Weights of a small GPT-style language model, trained from scratch on English Wikipedia: 15 layers.
MLP neurons of a small language model. Each row is named by its layer, matrix (down: output weights) and neuron, and shows model dimensions 0-191. Each number is 500 + 50 x the weight over its row's rms, rounded and kept within 0 to 999. Numbers have three digits each.
Before each neuron's rows, "fires before" lists the tokens most often just after its 100 highest values on Wikipedia text that the model never trained on. A number after a token or word is its count.

fires before: "it" 28, "iv" 22, "ion" 11, "l" 7, "n" 4, "s" 4
L4.down90:477492482460492501436536488460483570565551537497498481470501569280501508565438540498534489541478522629549468521505492499513432457451492509505477507572508467523452465504471474479418530421464500475502499508561462547442465544527549646618536484500513530513544499527448547500571523497502516535459473507458455370580440467477450539518511451425622490509497501438537471525533533488454522581494532508501478520486451514482469472491529480443530490527559264476421545561496553522519492520447504495460449497458458536431474486508549524639577517544522484526438396440472444507618553515531465513

fires before: "\n" 31, " The" 26, " I" 9, " F" 5
L6.down66:547479449500504482538557529387477531489481547368472558507491447473482516444439544524658483484534495495538465470500522420492483517477519477474500485535491544443486471588435504520676442489530493480496502442469503446525505486482447516508526542461472492503605429509573473524559502514463435480519494565637550497423499528484527508506535523607540533487593550454418452480523581449474505501524531525563453514530452451513509595393496503563559475540533558516436450384474491421466488460457395510543443425505475501474466431570471540525561480527531481394494428463499452447515562569566668482

fires before: "\n" 22, "b" 15, "p" 15, "er" 5
L5.down619:467529526559498494561438499526499502571395586528510499526463575567506571463552556456570469546544475585534548569439468503533515521538429472544434447529464495458480566483457525526488474556513487545489412500534483487536430427473482441441523476489457426518624534535499477500498401485428543522530529440603574444556497414513477510460532417476538523489524558549546520457504536457459484537468501461426518486560443495595576527502540469571485465494528534416556453518434378442459466486608491528439495526532435451548593554540521431506463492471482418628525551555444333494542466541438491396

fires before: "f" 19, "ad" 13, "ar" 7, "g" 7, " s" 4
L6.down638:506457591539478519458510487539527526483423484544555488434550514397490495591520522507498503534453493513470462574488569520567387409527514511545465541459518440504521519517492489592510474452487523485501496492433396410502526515464574606551539516554487462582501542527538570466580456487568441359450471480430525494451517358483545435454471534496503507539435479507524553494427453569462510614485400530445549399449475568417524529511542518486512538524445401458529543518499425523537523486580448408513501488522471495533396569471536428452615519557628545610478480465458495503508533506479528499

fires before: "ich" 35, "o" 25, "i" 16, "ld" 5, "it" 4
L4.down369:452512450466541496442426597478493549412430537398492467587423537471514389402489491504467544562467422525533501508444427403558532529566501496500451476595557477486512485500563481505565484494531501554499502533555412483511440402490487559378567554470522446550598607543447522509541507566478471473532482419556441494535525603512519472509468481458554511405559475521472532527466461498422455568582448450553460487536494493442475481502560498501468466540436438531468413550463483504567483522498570463531535591569536502571550561517495559482549446401561543531481611482412531402462574534476520496

fires before: "," 25, "." 19, "ec" 7, "4" 5
L5.down10:489507534626424421465487484484480546501495523583470554447488474561489580520476472540468556459582433482517530560434475453456494509531478431572477443433491397507513464498571509544493460601502505519476570532510439509417541492510496495474483581458522463567555555451477448515528499506575499411478461527526436569485471525520546517591393550507445488439488553509557536476553413397456454481504505424550495521476498523437519490525565451418580534589494539562545474550471492473572434516525497467462550499542473520631475523446525633396507379494619568448458517373537480518506546424501426482

fires before: "p" 37, "ct" 11, "ber" 9, "an" 9, "b" 5, "i" 5
L12.down473:405558515411476411492475502577521471451491512501462525529486427533509542545443505444479517529546467500535556468554505504556424522441480497557485457510534565478425436487580486489539492476464528575492544497450563514502428417511483573528447463503483472531584458531476536521468407494599397548555520533538529433511529478577533529465553394474530506559470566522469390531508485480485599662481539415532461576428422640516469637507534556435465466424502478538494438420508418433478510484497494537561492511429460565511585510547479540525464431402465494488476544502590521505550507503509460395

fires before: "t" 18, "ver" 16, "ut" 11, "p" 9, "w" 9
L9.down738:474487613516474505574497505538495557468540471474547455491471540336465451519423627500500487465481546526512505458488480498534362498516439442597452483511531476453467486454543530472411523506488489441601569466465469515502516474501556580601501484420574485547528553513419542545516456498489558537503431564432518447479446560523507446488510496461531522495486573471509460571547538430454563541521453471535417472433539483539501519475517455473520504469477232506484483535507523467481508500608512488519453469541461513458551515438473545657549509506540527529435509510527532442594527480569534493

fires before: "is" 33, "an" 13, "os" 12, "r" 12, "ou" 9, "re" 9
L3.down72:554498483482538459569430525435469439495514587537502463514508556516529484430576453516455515464413473536559483482562496492520406441509520536550520545483566479445463538499517493561522540474508419487516492511527439497420476522544491545418485531434452440548512466543545563509479457559492486507577530433516559537559444497431506460450457459455501566423529438532402568578467296550489432524582454437490459585494496452418472465516590547543524470554381569596505532469555415479500515570534493483496703477594507530510496483520439539485564472476476503505484453442478524444474503441520437568

fires before: "g" 19, "v" 14, "ad" 13, "f" 10, "h" 6, "qu" 4
L4.down35:473512582460514425387459463369417452495397448457553504513538494458500472480514482423477493573501487499527468596530526536527483448497590572422558577489445453488468576555598471550493527385553502506461484423565443470498497464550490537445511553482489527574437423550531536505391534506484495486568503497453523457512596443490474414476488470504469494503449553501490588427444521548464565580457449476526586506425517560529404494547544490470429506445521357506464505525540583561459444509578537463588515497465552507590547464561563503509536587566496467518533565466494524499452409570493538497

fires before: "s" 19, "re" 14, "t" 14, "al" 12, "ag" 7
L12.down635:554459660487478532492435487410471602537493522418490518506551497531514415448553526548580443456553413556517599532506531557514440542434462492499499450553566396498513484531459526478544507480542567496498524465453497456452523558414570426469489488482516523513496489523523497538554494489457546529499457516454465522581474472426491384547481533534457482479514479563512510500535505505545527491433499523542538563544528526490342474406445572540511530510431532479473544484530523458509491446589514571500581545492566646485510505459550517516469526437529405540392420393545452406364429428497491520

fires before: "\n" 58, "==" 11, "A" 5
L9.down644:491589512524413477466585493560450536505486491568528490441480563459419543491525433467537474467437439512478586492354543554493527615468534487471469507487525507551544483464494391348416522504483514484540525469552407579434450494511547532373503465524520458471471486521498528533556498423508508535562449586406550518489568506561526506493441519516466584527568483435419509444573467451483506512563552451519521521492525559587522456540516532538456523429564449566513450475466532451482388524534486529483413422492541519544435402400597571567489569529546468488507553500490452474584460550522446535

fires before: "o" 13, "ar" 12, "il" 10, "an" 6, "ie" 6, "in" 6
L3.down411:579537481515440559537528515511496525449518556532476532540511443480534506430467460546540557539446413434504556496495558491564463522535485502545463539514457505634606569523458353491603476520504545508480435459524511549524493496489494489551500508572447521601545482545458432496425417469522502542512450456585551450459538430457368460439509483493462430521572437484467547472508465411508469539562464406465424573603454502561438449597563492522463399572480546497552528477534483486533409494536464350511566485517557488538518522532528527510586411438473535499539444436485453538403465492533539512

fires before: "p" 18, "o" 14, "t" 8, "ct" 8, "w" 6
L10.down549:469532539505435498458497506548497489482504542516552528499594541427489546559421411515492487506451418562488461503544577539472576497394468445611510450471479533498474495526553434422505491391479496444450602488481383504533584564469526444497483389517459516604534557468612466517519605486479493513606478490520468442485471432442444521515521521455476507543497428486539564515493559425568507558442556552462483367460461463475513483524489530555503526438514541427444388442502480592537468510433583488430498532494482586547489562529589495424459420496541494551600519495526519504621514528526506471

fires before: "ich" 19, "in" 14, "o" 14, "f" 10, "w" 9
L3.down443:441470497511504577441478520511540569466512460529483497454413538453476523402512513513521423523490517551492495541486623464556487514549470504499466454466582496571492490521543510484642481522454505577519456482506427406414490430504518558473523572499475493592585596503480489467531532523593456442525557442535502538472404451485448450560441526427444471602507430573477520559486444455451529516542534416494473542583501509474472378477422456512432452538435474521505430499538518468581505537535557459378481537573533553594472513539498521548566512406554627533494522555510419439536549431408485517

fires before: "w" 27, "p" 14, " al" 6, "ter" 4, "ag" 4, "o" 4
L10.down430:445491427512457545515516507451496519491470495540449589478471504572490604458428469537517465482550489456645469458435452533512498478565542526461527451441515475578541511551481481449497502460538422599448455523552392459400493537422482528440546487474508413574446561501509531522585514468449518474481479572460536504487525496505395502460463572390423488565538513527538491529458543515446592536458434473442541575470554641498560476490469486469510514451528541538550492459453552480535570499531515536520505515500510593535504405448569595452443491445512492559567502457422423352606465491584477438

fires before: "n" 58, "t" 5
L6.down288:483435581452530522523464522447490513523499517472534468557462455271364434611444553488496511547545483574596470558435469531535457494415457516455439447516498439513371497457563537540446537494520499441480501490552359555481517559550590601599494476412569496543565540478515519485577532493499526571499451462447468442520564577478451539534523504468575506540507545470554456552546505447504467464565517481530505508523538508520514460536486538502485485461437426419479493610512535519498466498513537565440465495472461455486549526493456483622559471546448503477423440560534481579528455511518463484

fires before: "n" 36, "ver" 10, "r" 7, "t" 6, "p" 5, "ct" 5
L4.down717:479454558456526479525530467498494490499583490550484483495492492379415459466436514403485533458513436506510489458509501526610384511471512557472488397478551535567435565455510481456471562513533395471579472481589389581513494456493652532577535435388589526564504495496569507522579439548466493515598492458484477501510525543461483505522516407500541518515506449486546501524548527501448472531489628491502502517508478503534520495546518572472456400461447368494461503597464475514535470528507497454530499434441431473568544475467486590647558471574478480496418507613513456526534561466516504489

fires before: "b" 21, "p" 17, "ion" 6, "or" 5, "i" 4, "v" 4
L8.down614:409558547478491489595440464481529530503474421518488571451561462550429575544449506433536500349516514403605432526525455535524521472503463452509447510521512552427429579566495491501513516530516517575525527610501499507561470487511481499479464531458455521508500546437474572540529481564521494536532477592620528463489471587521483456495532458449507438552564467562496475372503519410466528452432509453524481504384466456514556469452433470410594562530507526501467484566448443552478482464509602590548539526451460490468627400538499499477496512481511475521458467532565384518609518554439525445

fires before: "\n" 36, " of" 9, "." 8, " in" 6, "," 5
L4.down190:520536474499447522520444532610476492486580591483438449417481570484466488564538409571588447527390543542492596448481548548491526567572461480541451534488522418504584468546541508464502486478451519469445506521562522425536464497569549401653530557478451419505408566542480528442477406516549536492504504440409503484582459518606551580505491500475494504428471547468477520523465462481554502412491511571482487492522538489479424467514478506474488480444493442480537491511441514585433531499540493504461501534573440529461461489564505526384455580432443370550551423595581494507458463501471482578

fires before: "\n" 100
L9.down157:541517435566563531524479463436451519592501562436477575537483431475414568539487431495524527538506379532494489436470505476512544580443505435568461578479447483564501471425446534442432485553557478440528540568478431433470523583519510497329488540548455471489569494502517504559575502400486443438541503556413518614535538547501515494463484492458462602497537526523425526512575581400376559427539475523521565473450493535545541494450504559494534480471618567577484521484508547484496507409479451435535401464482504419502496448551521476498523506530466472466573541465503421466556534501573516509

fires before: "9" 15, "8" 13, "7" 10, "," 9, "3" 9, "4" 8
L4.down251:505498563497424445472486499492509546500479541474568565503564422463442539437462534542442463536577481487520519530426469428503456525574485516575484513487435519493490511411546580442460493503462527475435460619543415478476542497578483481531417513476498511498574495530507389502419554462560420502556456480666597576563566531441499450502437515510489627477522501495507539557600433418451512494573525464570444442573523563431506554505431527405427519493492512520565511467568495423455536550451440463425458422557492518585520545471488412534414518460538536477505498453549551507402528435501507508

fires before: "f" 24, "v" 17, "g" 7, "ad" 6, "at" 5, "ld" 5
L5.down672:468519449488478483454509530479531511533520464511605515462553561348546535549465488482498484494470434550458496607587500552545390467493545535486519511466554538552545491519623468655488452435490515541559551430478510492464487520472528557665515473502500431555492483569545550458424464503534478466449468488400424506515512455413534442514486444565505574504522461562518561496495430511518460567456457431466504434508492509461448420498435467449475513544508456501472510449546567474492469582585448456494585441359463538557441494523485392409590536528482518511496553497622514548531479499502485533

fires before: "s" 14, "f" 11, "l" 11, "t" 11, "n" 5, "mer" 5
L3.down327:567471488485489513480441542487491584522525525524507466462516583266488465612411537524513525546514517574551488506505477469469438486416545470521481495509471516501472447506441434524425510480476532480533556515542488539433542551547529644520554525507567496487528514567451476507458479552569511537488430479441424406525476543441486579515543465408617559531510529460522450573512517445481512535506478472532531464451394465547471521457538458416533466496527264488484508541585528468500516534506552463468437526515486535454475471508497550581525490563464467520492417498477452463590569512509539571

fires before: "is" 18, "s" 13, "os" 10, "re" 8, "an" 6, "r" 5
L4.down607:567456489493487457480439455549507498517489504450477524508571599476487477449485510533504497490482519617464489432455538514562468540472495455613466497568538459506601484479479484420488592545624589497526552594496496514435467563481514520486471452556535647518517504479429584558388398558499552460558556465456538471480488496489573546452468406434560511485539422544495452506436480527512493526422411466425489528539496465489421505457579495484473515542392521456568466416564370528496412505460524567542555561589523585507484500510415455524530516503507501547407440453516486464552451505527406487

fires before: ":" 21, "\n" 12, " The" 11, " I" 6
L6.down234:570499464512493420395535495503443497492443494526517450554484496499482482504443511549533594376550559507516437466434542450543472554468547553444460525473466523461419584544491460528567408503483555583465606526507475591446492543512439479530508503489517494500588439516539411492472480539627450417480556511512545475497530429487528489438523458418559617486531490434591523475589421483487458532523441473520500481401488441459540531438466422554535459474574557620483536481510563461538500490509449525422554519500447552542466437513529473425463519514551423539577513396486510485508512534590510657

fires before: "ich" 37, "o" 35, "i" 16, "om" 6
L3.down659:429529488470516512477520534493497568495540518513527495403497641428466516513508449425525517537476410532583526489517385582540580482518476456486421436478530430595513522423437465582555432559491454469421440408515464499527483474450564505499571504509462458518576620527539383500552573441508472424544563484374481501521531457459527516526461468452478498561574492507555459570480633487488410500494483545471468560527520589440504465495434488520498457461519579499452487504480532412516528550529552546415461495454506500470563531458435449498575496481484462561459653515575485472523484585480504559

fires before: "." 16, " of" 15, "," 11, " and" 6, " in" 4
L3.down270:526494454506513559521503454470506536501535485500479487523486482539490494511485478560566487447524518486575473418461659434547463521498509505533613543553515536467465497477577552414540436578531499461483528473542468490494429599369542489562476482435498414423579556610519478497488449496506510454562525519446487499481442533558544491474481539440512460467503525499470429511527517495622560485525593488522572481562520494548536435406456450544539403473419536492563407453463529486481532510473527513451494533439485499501407464403457551496456592395506480442523604470630490545510544475346403539